config.yaml
n_kv_head: 8
init_std_qkv: 0.0275
lr_mult_down: 1.5
MLP neurons of a small language model. Each row is named by its layer, matrix (down: output weights) and neuron, and shows model dimensions 128-223. Each number is 128 + 24 x the weight over its row's rms, rounded and kept within 0 to 255.
A block is one neuron, or neurons of one layer that tend to fire together. After each block is what it responds to, as a language model described it from the Wikipedia text at the highest values.

L9.down123 [ 80 145 183 141 107 124 110 169  92 112 185 127 120 129 120 131 130 140 175 125 153  91 116 140  92 155  92 161 114 146 144 143 119 148 118 170  90 145 160 107 109 143 113 152 127 150 144 103 120 142 149 147 115  86 125 129 138 138  87 117 110 130 170  91 141 165 115 122 142 118 105  98 124 163 149 143 140 127 130 121  84 170  93 157  99 154 146 123 136  76 148 137 133 143 147 151]
L9.down208 [136 110 198 144 122 145 101 106 113  97 134 120  75 133 139 141 119 107 130 123 156 127 118 160 166 146 116  93 140 195 187 155  91 148 139 135 118 125 104 147 115 132 148 124  98 145 162 132  89 137 122 147 110 126 101 142 119 161 137 105 132 140 128 117 115 120 114  62 149 137 131 122 126 142 129 129 134 127 109 138 127 114 134 139 125  93  98 137 172 100 113 128 110 150 125 147]
L9.down365 [115 159 164 141 163 107 151 153 100 107 110 106  96 122 156 111 138 129 137 138 128 135 119 150 141 147 160 146 109 127 166  84 161  86 146 137 107 145 149 106 114 132 163 117 104  96 120  92 181 123 161 108 141 108 161  86 128  98 111 100 152 148 165 151 158 128 122 148 123 116 109 149  96 111 119 113  95 136 122 129 121  95 110  93 122 132 168 102 101 123 155  45 134 155 111 149]
L9.down591 [151 142 113 102 128 143 126 151 158 152 133 151  95 113 153 150 140 165 153 118 160 157 125  99 112 120 115 110 120 172 144 149 108 151 124 156 117 135 118 150 154 131 122 124 138 137  73 127 125 121 161 164 121 105 147 137 126 136 111 120 128 142 110 144 134  97 107 121 212 142 114  93  86 121 117 131  87 121 154 150 115 109 153  92 199 133  99 133 122 121  91 132 168 130 141 122]
Personal name word-pieces. Word pieces inside personal names, mostly foreign first names in lists and tables, such as Ni-ko-lai, Petro-s, T-amás, Mi-khail.

L8.down863 [159 131 103 180 132 151  80 116 118 147 141 122 114 137 123 114 105 130 163 149 112 102 132 149 185  92 114 137  97 144 114 153 123 129 119  71 147 144 122  83 156 136 147 132 154  90  74  97  77 127 100 114 134 162 111 137 146 124 145 128 135 170  68 115  82 145 129 130 118 109 152 131 105 135 100 121 167 162 140 131 113 142 116 124 180  74 162 152 125 152 130 115 142 173 115 110]
Stems awaiting suffixes. Word pieces that are adjective-like stems likely to take another ending, led by other (others, other types) plus -ic, -al, -ant, -ent, major (majority, constantly).

L11.down51 [135 139 111 155 126 133 170 197 116 112 125 124  98 131 179 147 165 116 115 159 132 124 123  81 104 129 176 110  98 127  57 177 153 125 149 130 140 164  98 150 119  79 121 163  87 138 170 152 134 136  99 112 148 122 162 114 207 155 139 110 138 113 115 117 181 138 153 118 149 129 103 144 151 147 136 155 150 127 130 120 112  72  97 135 124 137 151 137 128 126  75 152 147 117 155  97]
L11.down119 [179 124 144 113 174 150 131 119  97  97 131 130 130 103 111 146 120 122 126 103 144 146 137 149  99 167 128 128 157 111 103 155 130 126 149 149 122  94  90 132 129 158 115  86  81 125 144 116 143  95 113 132 123 173 154 129 177 108 153 127 156 102 139 125  80  54  95 122 172 106 142 128 108 128 172  72 146 125 110 122 148 116 124 116 167 121 110 135 114 120 127 162  98 119  79  95]
L11.down134 [162 127 165 128 150 166 148 140 135 108 125 114 110 132 120  81  99 170 156 117 157 106  95 135 104 175 141 109  94 142 114 134 196  85 164 131 104 118 140 136 138 122 120  99 109  99 128 132 159 105 132 156 129 129 137 129 119 138 173 117 131 108 117  97 129 121  92 116 122 109 139 147 114 164 123  87 116 107 163 165 125  82 142 147 156  78 142 191 134 113 101 152 113 108 105  90]
L11.down156 [132 111 105 141 135 121 149 148 146 103 121  95 151 130 141 157 115  95 172  73 138 128  71  93  81 119 141 108 121 114 155 124 125 149 152 114 148 154 125  70 120  97  90 124 117 104 127 169 126 138 144 125 157 120 112 160 116 109 154 126 146  98 108 126  93 109 117 132 150 120 116 169 134 120 133  83 142  90 138 139 145 136 118 152 149 146  88 102 130 139 115 152 103 156 105 156]
L11.down243 [167 128 141 167  99 159 105 150 150 147 136 152 150 173 141 115 133 121 139 118  89 132  67 111 139  86 111 103 158 117 181 116 106 136 157 139 153 116 133 130 126 147 133 107 127 115  99 122 158 163 149 163  96 151  96 150 117 161 151 136 130 131 130  96 100 148 120 152  89 191 100 160 116 160 118 112 114 111 153 129 162 157 182 174 102 146 153 122 121 110 147 141 113 165  94 131]
L11.down294 [145 113 195 155 139 152 125 110  59 128 104 130 131 148 115 152 111 138 137 143 156 128 134 135 114 209 144 126 111 126 168 130 159 116 107 101 108 159 164 110 113 101 139 132 111 111 134 115 117 119  90 135 120 164 173  94 136 155 111 108 131 126 146 121 121 160  86 165 146  66 126 130 103 135 135 165 147 132 148 145 129 150 154 116 129 120 150 157 138 154  87 130 110 123 143 157]
L11.down646 [203 153 101 103 109 126 133 113 104 119 100 141 140 141 137 137  98 149 138 154 120  74  83  97 122 130 128 171 127 119  89  69 138 139 155  77  99 140  93 179 136 117 138 115 113  96  99 143 126 115 158 140 110 161  99 108 131 137 148 148 124  90 166 137 106 119 113 160 163 117 142 103 135 135 145 145  95 159 138 147 167 152 118 158 152  77 126 140 108 157 123 129 132 153  83 141]
L11.down667 [116 142  99 133 144 111 141 102 108 145 100 159 147 127 149  79 155 125 151  74 145 154 131  81  98 135 176  87 138 137 135 115 138 103 105 151 132 126 111 119 148 204 119 164  80  93 118 149 129 116 127 131  95  83 101 113 148 114 120 122 138 154 159  85  97 136 145 163 142 135  84 143 138 120 169 110 115 115 148 147 142 152 170 108 114 145 143 163 148 148 153 163 113 142 117  83]
L11.down696 [108 114 117 143 134 156  68 158 130 138 131 113 149  86 151  95 157 138 149 110 143 157 145 112 143 137 104 149 160 119 164 114 120 122 145 132 118 106 141 121 102 114 138 126 161 100 198 144 122 119 128 127 160 151 127 156 140 166 134 104  81 134 100 121 105 117 110 138 107 148 127 160 135 137 163 132 119 100 167 114 121 138 152 107  96 137 130 142 133 126 152 165 123 127 122 122]
L11.down714 [156 126 123 149 141 111 110 135 149 138 156 128 123 135 127 152 116 122 133 127 147 148  94 132 128 110 121  89 146 150 124 146 123 136 117 103 134  94  75 163 139 110 110 125 125 168 133 136 149 143 138  92  86 174  96 132 133 138 154 100 164  99 122 136 113 170 141 111 113 153 110  98 165 132 175 122 125 133 150 143  94 190 121 125 142  76  62 156 159 147  93 152 101 129 114 100]
L11.down817 [142 148 129  87 121 108 111 131 139  81 124 177 142  93 114 178 129 148 102 123 104 145 130  91 179 116 120  97 129 109 144 112  81 107 118 143 111 134 118 115 132 152 128 133 123 111 115  97 163 155  70 154 105 146 142 118 144 139 132  90 162  93 140 113 184 144 186 125 119 159 158 137 151 169 125 140 101  99  99  92  96 136 156 149  99 103  87 133 124 127  92 112 147 128 137 133]
L11.down838 [121 181 157 167 122 121 130 105 137 150 131 156 126 104 104 124 108 127  56 109 152 108 183  81 112 127 126 116 145 112 116 163 132 121 123 146 137  74 104 128 146 176 126 214 148 162 159 154 119  94 141 160 103 115 135 141  76 146 125 108 118 111 141 172 132 145 176  93  81  75 114 115 139 160 135 138 142 127  72  84 149 143 169 137 153 138 139 145 118 134 113 134 160 116  92 128]
L11.down881 [144 102 174 116 140 135  89  86 145 126 140 176 135 126 113 125 126 151 130 147 123  97 208 136 137 107 163 107 127 136 114 163 127 103  86 128 137 104 171 150  92 143 111 144 119  88 129 134  94 136 132 126 145 143 128 106  91 157 101 140 111  97 155 123 127 119 166 150 104  85  88  95 111 147 152  78 123 109 126 128 113 164 140  95 148  92 147 116  68 101 109  96 107 144 164 107]
L11.down919 [121  93 101 104 113 140 143 150 119  69  95 167 109  89  85 169 128 110 137  94 137 137 112 132 141 118 132 171  79 114 162  99 112 151  98 154 152 144 113 128  97 147 121 108 126 149 126 144 162  90 126 106 122 167 130 127 128 156  99 148 129 125 117 158 116 118 154 135 143 138 166 137 112 111 112 123 129 124 137  95 125 191 149 165  98 133 138 138 111 146 145 222 140 153 142 136]
L11.down946 [128 121 127 142 153 137 140 111 113 135 148 115 115  80 158 114 145 128 146 109 139 169 154 113 121  73 126 145 144 114  29  56 175 108 136 131 153 118 103 173 134 138 129 122 143 147 161 154 103 112  63 113  86 133 163 117 140 125 135  78 115 139 143  88 135 119 121 145 107 125 103 123 101 122 132 171 139 145 122 161 146  93 107 109 119 151 132  93 142 109  92 135 130 168 135 116]
L11.down1009 [140 137 139  86 104 129 103 148 104  77 139 126  95 118 121 143 110 138 147  71 163 129 125 137 137 114 161 108 107 178 145 130 120 112 115 103 118 131 149 124 129 141 189 159 134 134 132 123 146 159 101 146 115 130 150 138 103 106 140 168 130 132 115 155 143 111 134 141 152 130  83 138  84  91 154 140 145 108 152 156 138 104 150 114  83 150 173 173 136 148 145 120 183 134 129  93]
Subject-to-predicate transition. Tokens closing a sentence's subject or opening its predicate: auxiliaries and copulas after a noun phrase (was, is, were, not, been), plus subject pronouns and surname endings.

L9.down124 [168 135 167 135 154 144 168 115 122 114 132  91 144  84  99 109 143 158 153 112 144 112 138 139 129  57 134  61 121  98  95 152 173 126 176 111 114 124 127 150 167 130 119 117 114 112 134 131 123 113 152 136 102 153 146 136 126 105 145  97  82 105 129 167 109 135 132 136 117 159 140 129  96 149 142 107 107 108  87 158 122 102 138 134 149  76 138 159 133  73 141 150 141 134 131  81]
L9.down162 [148 106 189 127 158 164 129 119 146 136 143  75 124 109 113  87  90 122 162 129  86  94 110 113 146 133  97 106 119 143  72 119 152  87 119  90 127 128 121 113 156 152 132  88 130 104 154 182  97 152 145 142 111 157 123 135 176 133 147 122  69 128 108 123 148 153 105 116 131 145 112 113 125 160 111 109 128 110  86  86 155 146 147 115 124  98  91 153 137 104 106 129 125 113  71 115]
L9.down320 [121 141 152 123 100 117 145 106 142 127 133 132 138 125 134 129 144 119 165 140 131 100 118 136  76 115 119  85 102 117 138 101 150 116 138 107 133 108 138 144 177 157 144 112 133  79 178 142 139 123 142 113 133 111 127 127 130 117 121  79  95 161 131  84 146 142 114 135  98 140 163 113 114 136 101 119 118 109 110 161 117 131 118 121 127  92 191 161 101 151  76 150 129 142 143 127]
L9.down1018 [101 193 137 135 119 113 163 156  92 135 117 136  92 134 135 151 159 111 123 118 137 164  83 144  80 150 130 138 154 178 103  93 134 146 133 134 124 161 163  74 134 124  91  99 139 109 138 129 110 114 126 151 119 122  93 115 150 111  96 111 129 171 111 128  95 146 135 151 105 114 130 155 150 135 116 150 133 159 105 148 107 138 147 135  91 127 123 133 116 138 193 101 141 139 160 148]
Plural clause subjects. Final token of a plural subject noun or pronoun just before its verb, e.g. "others were", "they have", "members would", plus relative "who"/"that".

L8.down801 [180 140  93 131 151 123 136  96 120 109 120 117 130 123 113 145 101 109 117 148 115 122 119  85 106 112 140 153 146 121  85 107 160  98 158 120 146 125 167 120 171 140  99 129 124 128 129 140  61 139 134  91 135 166 104 117 127 140  97 170 106 104  89 145 160 193 115 160 107 122 157 128 137 125 164 123 113 119 126 130 111 113 147 154 136 117 147 176  96 119 133  98 120 102  89  93]
Auxiliaries after subjects. Auxiliary and modal verbs right after a subject, awaiting a main verb or participle, like could, had, should, have, can; also subject pronouns he, we.

L8.down235 [144 136 137 127 155 121 167 170 112 148 130 156 124 148 149 136 188 199 167 164 123 171  81  99 139 136 125 104 123 109 113 133 157 167  71 162 115 103 134 139 121 108 112  92 142 155 135 155 147  92 170 127 150 167 148 159 103 143 113 164 166 101 146 110 107 126 168 120 159  67  96 129  66 126 136 114 141 134 151 129 129 125 126  88 120 107  99 106 112 153 152  96 157 127 140 135]
Before a person's name. Separators such as table pipes, colons and list dashes, plus word ends, directly followed by a person's full name, e.g. "Labour | Carol", "1999: Mattias".

L11.down4 [139 136  96 122 145 113 140 150  95 110 119 123 119 118 111 118 120 110 144 112 140 124 140  94 156  95 106 168 141 135 126 164 125 102 110 130 123 126 124 153 144 107 164 120 157 125 131 140 125  94 146  95 179 144 108 113 114 130 145 108  91 150 102 227 182 125 146 172  90 146  99 105 100 134 145 140 119 148 134 164 121 131 108 129  90 149 130 129 150 144 114 131 131 130 140 154]
L11.down72 [114 173 108 114 115 122 161 140 139 117 113 121 152 120 132 115 176 131 123 150 101  98 122 153  55  97 156 131 138  70 209  95 154 166 128 139 131 166 137 146 184 120 108 128 103 123 128 134 118 161 121 181  94 135 136 142 127 127 126 171 145 104 126 100 105 156 154 126 132 125 103 133 138 134 126 111 126  72 105 105 112 109 124 124 152  92 110 116 122  77 109 173 133 133 134 119]
L11.down145 [158 129 119 103 133 136 132 124 125 121 138 140 144 115 129 125 101 106 105  92 126  76 229 120 110 103 128 149 111 109  14 131  86 111 136 131 149 133 143 162 152 160 104  99 132  91 135 107  97 119 107 126 114 158 108 113 153 128 152 132 122 138  87 114  92 142 140  97 145  90 169 133 119 143 155 125 132 125 131 130 107 108  85 133 105  86 113 125 140 167  99 158 114 156 223 142]
L11.down151 [180 135 108 128 133 131 119 146 164 130 124 116 123 112 128 149 143 131 122 136  92 158 223  98 179 118 139 119  84  95   0  95  96 106 149 159 116 135 148 134 139 150 122  98 136 156  96 106 159 130 129 149 168 121 133 176 140 158 149 117 147 153 144 129 138 126 106 161 146  94 151 131 109 120 129 155 135 122 129 110  83 111 147 147 141  96 140 132 141 136  98 150 135 127 122  97]
L11.down192 [163 136 164 124 139 160 157 136 120 143 152 110 119  91  75 128 146 138 131 157 115 144 142 133 104 103 158 126 132 136 101 131 142 143 141  75 102 142 105 110 141 126 129 115 131 121 140 145 127 124  96 108 195 138 125 170 111  86 148  78 103 131 143 107 117  87 140 156 107 128 139  96 125 177 106 135 119 168 118 111  82 146  85 115 135 129 198 121 159 130 111 116 103 124 130 142]
L11.down227 [165 134 128  90 108 140 118 120  59 110 152 107  84 164 156 162 126 102 153 137 111 133 109  99 135  82 205 126 123 102 129 116 132 115 141 143 150 164 124 127  97  93 144 106 131 144 111 138 120 104 112 104 143 119 104 103 157 185 120  98 125 108 165 107 153 135 131 100 143 105 113  94 130 111 126 146  75 151 166 156 115 156 137 113 102 118 125 110 110 129  91 140 134 195 117 128]
L11.down244 [104 108 144 109 156 121 132 175 140  98 139 129 116 124  90 151 182 131 211 140 138 138 110 134 143 129 151 154 151 174 177  85 100 186 164 106 155 108 131 118 112 110 111 106 113 115 160 121  82 156 134 124 114 119 153 145 139  71 130 123 124  90 130 141 133 104  95 129  96 117  96 129 131 102 133 107 162 112 108 123 147 128 120 143 117 119 135 137 102 150 124 139  79 137  64 100]
L11.down275 [153 153 106 125 126 139 137 121 131 122 126  86 128 104 135 116 147 129 132  95 159 139 156 159 114 154 133 167  99 133 126 151 104 151  97  92 114 116 154 162 147 111 118 143 133 123 151 116  82 113 131  90 145 116 102  95 157 163 115 116 186 123 166  76  67 129 107 125 112 131 124 109 106 124  92 111 145 136 120 144 134 115 111 146 116 119 138 113 165 169 115 111 114 108 131 141]
L11.down293 [158 123 153 160 142 165 136 134 111 113 123  61 103 116 144 135 121 134 152  95 115 149 115 106 127 119 117 142 133 131  67 137 173 147 121 134  66 150 101 119 123 123  91  98 135 152 114 117 123 121 147 146 151 127 160  72 142 127 106 143  79 164 118 133 166  82 145 133 111 128 169 115 150 101 165 125 111 114 200 173 144 129 124 141 184  96 144 108 107 122 104 119 120 130 114 138]
L11.down295 [132 183 149 124 111 108  93 136 133 135 164 105 163  87 118 144 130 111 129 145 116 112 127 126 165 108  97 145 152 148  84 136 125 132  82 138  92 162 122  98  76 108 144 146 163 135 130 109 127 156 147 152 119 114  95 163 131  69 126 108 140 142 124 113 170 137 100 118 120 104 142 123 176 115 132 157 167 116 135 134 117 121 129 157  72  98 179 132 126 151 137 102 148 125 146 113]
L11.down304 [144  88  75 140  96 129 139 171 158 149 143 149 119 125 110 132 126  55  84 125 102 144  97 123 165 177 138 142 140 152 139 129 192 175 176  99 127 110  78 134 100 103 105 150 151 130 171 101 154 133 116 124 121 130 122 114 142 122 116  96 123  86 147 105 128 141 141 109  89 145 123 120 174 116 158 110 152 109 168 173 109  85  96  87 107 147 148 111 187 143 128 104 103 135 116 165]
L11.down505 [131 116 146  56 150 100 138 172 137 108 139 167 162 136 162  72 156 116 141  89 110 118 117 105 108 105 131 130 112 151  41 124 102  96  88 137 162 119 152 178 131 104 136 128 127 137 108 153 138 141 119 121 148  81 111 113 100 101 123  94 142 118 137 140 114 104 175 103 104 108 118 145 111 130 143 141 100 135 149 135 154 113 115 153 102 110 174 143 117 103 122 140 187 181 134 103]
L11.down573 [122 132 173  92 166 157 169 122 105 106 120  93 158 157 152 116 143 161 112 117 130  88 138 117 121  97  98 136  77 105  69 139 111 113 111 116 145 107 126 133 135 149 171 131 107  91  95 165 129 116  94 149 121 134 124 163 158 102 143 167 132 155 105 126 114 135 112 154 144 117  92 127 143  76 121 106 157 129 167  75 154 150 103 127 122 166 123 139 176 142 118 125 166  95 127 174]
L11.down655 [142 155  99 146 135 140  80 164 121 139 131  74 110 114 138 173 126 148 154 103 127 100  85  96 122 153 128 123  99 157  54 114 163 103 142 160 139 102 167 113 124 130 123  93 113 151 146 136 113 136 123 129 156 137  96 158 130 136 113 118 100 131 115  96  81 155 159 171 149 139 148 163 140 138 130 129 182 138 152 186 123 115  95 144 159 147 163 100 105 173 136  79 159 107 113  93]
L11.down747 [ 98 138 125 112 119 117 127 156 145 113 125 105 125 151 108 161 131 128 198 100 148 125 131 120 131 104 183 162 198 142  69 109 142 148 106 122 165 114 120 139 148 134 135 102 173 100 159  75 101 149 115 156 128 130 127 164 116  91 126 111 101  99 114 108 154 112 158 116 125  81 150 109 143 141 118  90 142 127 135 107 140 140 157 156 102 112 126 104 199 113 149 117 138 104 109 116]
L11.down763 [102 126 144 127 130 145 124 158 122 131 134 113 131 108 110 125  67 148 136 141 145 102 149 123 142 120 120  92 174 153 115 119 166 164 161 149 139 178 149 118 126 112 113 120 180 142 130 134 126 143 109 142 160 131 123 163  98 132 150  72 162  88 107 104 119 156 132 126 152 134  51 120 176 143  63 141 134 148 133 127 157 116 141  97 117 141 128 111 131 163  94 109  82 129 165  98]
Adjective endings before nouns. Final pieces of adjectives or determiners directly before a noun they modify, e.g. synap-tic, spher-ical, high-er, an early, the.

L11.down8 [112 143 126 150 133 118 115 148 104 131 162  91 128 121 155 159 109 104 143 162 143 124 123 149 120  93 125  99 127 114 134  84 118 116 160 131 144 133 105 139 135 157 176 119 166 140 128 118  75  53 148 113 105 106  92 114 155 131 122  92 139 122 163 151  96 142  98 100 139  95 139 126 119 148 145 138 131 125 121  92 109 126 149  98 159 179 111 128 178 119 120 113  76 118 131 141]
L11.down55 [141 131 128  84 148 112 118  94  96 132 112 151 115 103 142 121 135 147 168 158 106 152 104 143 111 150 145 155 125 105  61 133 145 118 138 136 180 201 150  95  80 134 122 116 113 123 151 121 117 144  98  79 138 147 134 155 124 117  99  88 132 126 126 133 124 132 178  81 130 100 123 144  77 113  90 108 121 139 101  72 150 115 175 145  99 153 146 152 141 132 172 132 199 114 114 133]
L11.down57 [152 140 143 145 149  97 119 135 121 110 161 101 119 117 142 133 118 127 166 117 119 140 123 131 157 139 147 143 112 157 153 122 157 128 164 149 121 111 147 108 124  85 124 121 202 111 100 125 136 134 155 154 131  66 111 146 139 130 127 155 130  98 145 124 124 148 100 136 126  87 130 171 145 129 115  94 118 100 145 105 119 133 150 176 150 123 161 123 113 172 116 134  89 145 104  95]
L11.down136 [126  92  79 118  90 127 185 137  92 132 104 177 127 114  83 124 154 145 108 171 156 174  87 162  78 155 124  79 132 136 182 119 120 116 130 118 119 118 135  82 135  94 138 167 141 151 113 131 124 102 179 141 144 141  97  88 116 123 134 102 117 144 134 161 110 132 135 142 146 155 189  82 157 131 126 116 128 106  99 128 129 105 115 154 132 103 154 133 199  95 130 166 141 150 135 155]
L11.down200 [ 84 102 142 120 104  95 157 128 117 101 119 139  98 145 108 104 115 123 100 135 119 107 141 102 156 156 132 117 138 128 130 111 117 149 105 153 146 150 155 129 172  86 117 132 163 156 103  68 136 158 113 149 142 135 123 102 145 138 120 140 143 131 139 155 133 144 144 133 134 139 140 163 131 146  51 119 153 147 130  73 156  93 161 151 147 121 156 110 127  91 119 171 122 149 117 120]
L11.down316 [127 112 125 156 167 123 101  95  61 160 104  98  86 133 130 136  92 187  79 146  79 151 138 164 150 164 144 121 144 110 127  58 133 126  95  88 150 143 125  89  96 130 103 170 153 152  95 140 114 127 142 144 164 151  88 135 133 140 118 156 153 137 114 106 162 119  90 104 155 126 133  95  96 140 143 149 137 133 101 139 125 121 130 192 157 120  90  91 123 135 116 134 140 132 131 169]
L11.down350 [143 185  90 120 154 116 133 101 157 125 138 137 150 162 117 123 141 137 131 122 126 110 126 132 126 146 127  88 121 138 122 141 112 110 112 148 126  90 127 131 103 173 162 150 133 154  86 126 181 147 111 126 151 142 101 142 137 157  80 141 100 127 118 170 150  99 115 112 145 101 149  63 108 118 126 123 162 113 146  98 160 127 133 107  84 122 125 118 133 105 142  83 119 135 123  93]
L11.down704 [113 138 146 125 113  97 116 141 119 148 144 159  81 122  99 133 128 106 110  90 119 134 173 159 124 100 120 132  87 119 157 169  92 129 105 105 119 112 158 125 112 131 127 122 132 103 130 144 111 160 145 107 132 148 166 153 120 160 113  97 105 130 124 134 139 187 117  81  54 186 118 118 140 180  93 112 119 135 120 107 163 157 137 153 129 166 111  85 187 130 163 159 138 135 132 152]
L11.down774 [133 139 132 105 119 123 114 160  99 121 157 101 125 113 105 110  87 150 109 149 125 104 153 111  90 125 137 127 119  99  32  83 137 138  86 162 153 126 105 154 120 106 133 101 141 182 131  72 137 145 149 104 127 171 132 144 153 153 106 131 143 134 132 144 127 184 145 118 167 156 137 126 127 188 128 140 141  84 151 127 111 128 138 152 123 140 109 123 138 115 105 129 188 153  95 131]
L11.down835 [129 124 108  93 126 151 117 138 127 127 144  79 115 137 123 112 114 155  88 129 135 121 157 115 101 115 128  94 135 129 108 213 131 147 126  85 112 138 121 136 121 131 109 137 145 174 136 137 135  85 118 143 154  66 200 139 111 114 117  99 118 154 130 150 177 145 159 107 149 107 104 124  73 112 143 118 127 121 149 121  66 142 181 116  89 118  98 119 108 119 121 160 186  91 140 126]
L11.down851 [129 107 132 128 146 140 107  74 123 111 128 127 132 144 165 177 114 148 149  64 156 128 106 185 108 124 113 137 106 120 102 134 124 119 135 104 131 110 129 124 123 118 124 110 132 107 127 127  87 170 144 160 138  89 131 110 191 137 129  97 149 110 132 158 106 114 136 153  87 101 133 149 179  86 112 136 101 151 121 147  91 100  99 147 131  72 105 155 119 106 128 131 155  98 137 114]
L11.down865 [120 103 101  90 147 103 155 125 120 138 135 134 125 109 131 126 108 144 183 118  82 128 145 135 142 145  89  81 157 171 103 137 138 202 157 118 132 145 102 135  92 153 122 133 100 143 107 161 116 167 104 173 112 124 128 131 148 133 176 121 173 133 123 123 122 179 119  94 152 110  99 119 132 127 164 144  91 120 196  99 137 158 127 121 164 127 103 159 123 141 113 109 154 126 116 157]
L11.down873 [130 106  87 124 118  99 133 110 141 149 149 143 155 130 116  93 157 166 135 182 129  94 125 161 111 113 137 125 141 117  93 134 127 149  89  36 127 144  86  89 182  97 139 113 171 120 107 146 135 128 158 138 169 125 121 114 128  91 165 140 129 159 100 113 154 145 114 136 107 106 123 128 133 144 134 145 128 116 147 154 120 137 161 116 124  94 134 167 121 160 119  75 105 128  90 143]
L11.down914 [124 134  80 162  89 134 145 121 129 157  95 155 125 158  97 153 125 124 102  67 102 165 129 150 105 125 173 109 167 140  30 119 104 142 101 119 135 110 152 128 109 142 120 133 183 124 130 109 112 128 104 179 147 150 126 113 123 101 164 163 130 137 157 108 113 122 172 142 111 131 139  94 130 132 134  98 149 133  92 148 120 130 145  99 151 136 166 122 118 190  95 146 123 157 109 144]
L11.down994 [135 129 156 134 122 110 105 117 107 113 162 121  96 107 119 143 127 135 127 159 124  44 143 120 141 129 122 147 122 157 192 119 123 115 124 131 159 106 145 122 132 114 103 152 161 168 146 114 115 118 117  73  84 125 132 166 104 135 176 110 139 118 149 126 145 144 134 146 190 152 115  97  90  88 105 143 160  74 151 127 159 136 142 143 122 128 158 122 119  87 142  96 139 130 158  97]
L11.down1019 [152 147 144 140 133 131 124  64 151 107 145 139 107  98 121 131  73 130 109 115 136 137 100 119 119 145  91 163 127 125 117 113 139 110  94 130  89  94  90 125 139 118 123 172 130 137  93 150 117 106 167 133 142 187 145 159 137 153 123 102 133 134 136 126 179 135  97 104 145 162 149 132  94 145  95 138 110 109 108 154 158 105  94 131 103 151 145 124  97 118 108 120 115 114 129 119]
Upcoming foreign personal names. Separators (pipes, colons, commas) just before a person's name in lists and tables, and subword pieces inside first names, often Slavic ones, e.g. Ele-na, Mikha-il, Anatoli-y.

L9.down93 [112 116 130 102 115 130  88 132 146 121 131 108 154 136 125 121 126 173 114 127 155 138 190 127 160 114 115 154 130 133 101 163 144 131 115  67 110 128 132 158 161 104 157  97 132 105 116 122 134 103  98 118 100 144 137 116 116 145 156 113 104 125 137 132 122 158 151 144  93 114 154 173 128 115  92  98 163 169 126 126 124 183 138 139 187 165 112 122  95 110 129 119  99  99 110 138]
L9.down375 [141 179 131 100 131 178 129 139  95  78 130 112 104 117 147 143 107 131  98 116 120 134 137 119 134 143 135 105 111 178  97 154 182 111 132 142 120 120 124 155 163 116 135 103 106 121 130 114 154  93 107 118 109  97 132 127 133 121 131 132 176 164 133 169 111 158 102  82 122 129 175 118 112 131 129 108 139 135 141 133 117  98 106 114 147 138 131 118 151 134 114 164 141 102 105 153]
L9.down489 [136 116 124 147 138 155 131 170  70 146 123 138 193 143 123 115  94 113 135 155 123 107 131 131 112 122 114 129  93  74 144 121 124 120 157 115 142 123 102 113 130 128 147 150 133 107 145 139 116 131 113  90 115 117 152 140 125  83 144 150 133  85 103 126 109 126 140 164 134  92 117  97 135 141 109 131 123 143 162  81 157 193  82 124 153 137  91 141 129  82 135 113 135 153 156 146]
L9.down946 [138 118 163 130  92 114  91 169 118 100 112 125 123 119 154 107 158 165 191 100 121  95 154 130 102 163 135 140 144 110 142 161 155 150 154 137 105  96 129 102 109 111 159 105 146 119 123 124 188 124 124 171  91 117 117 130  99 133 142 121 115 107 171  92 120 157 136 101 134 145 106 146 115 156  90 177 146 131 135  98 145  89 166 114 122 129 193  82 111 101 183 149 119 152  62 129]
Attributive adjective endings. Final pieces of adjectives or participles used before a noun, e.g. detail|ed statistics, premedit|ated attack, grow|ing community, small stomach.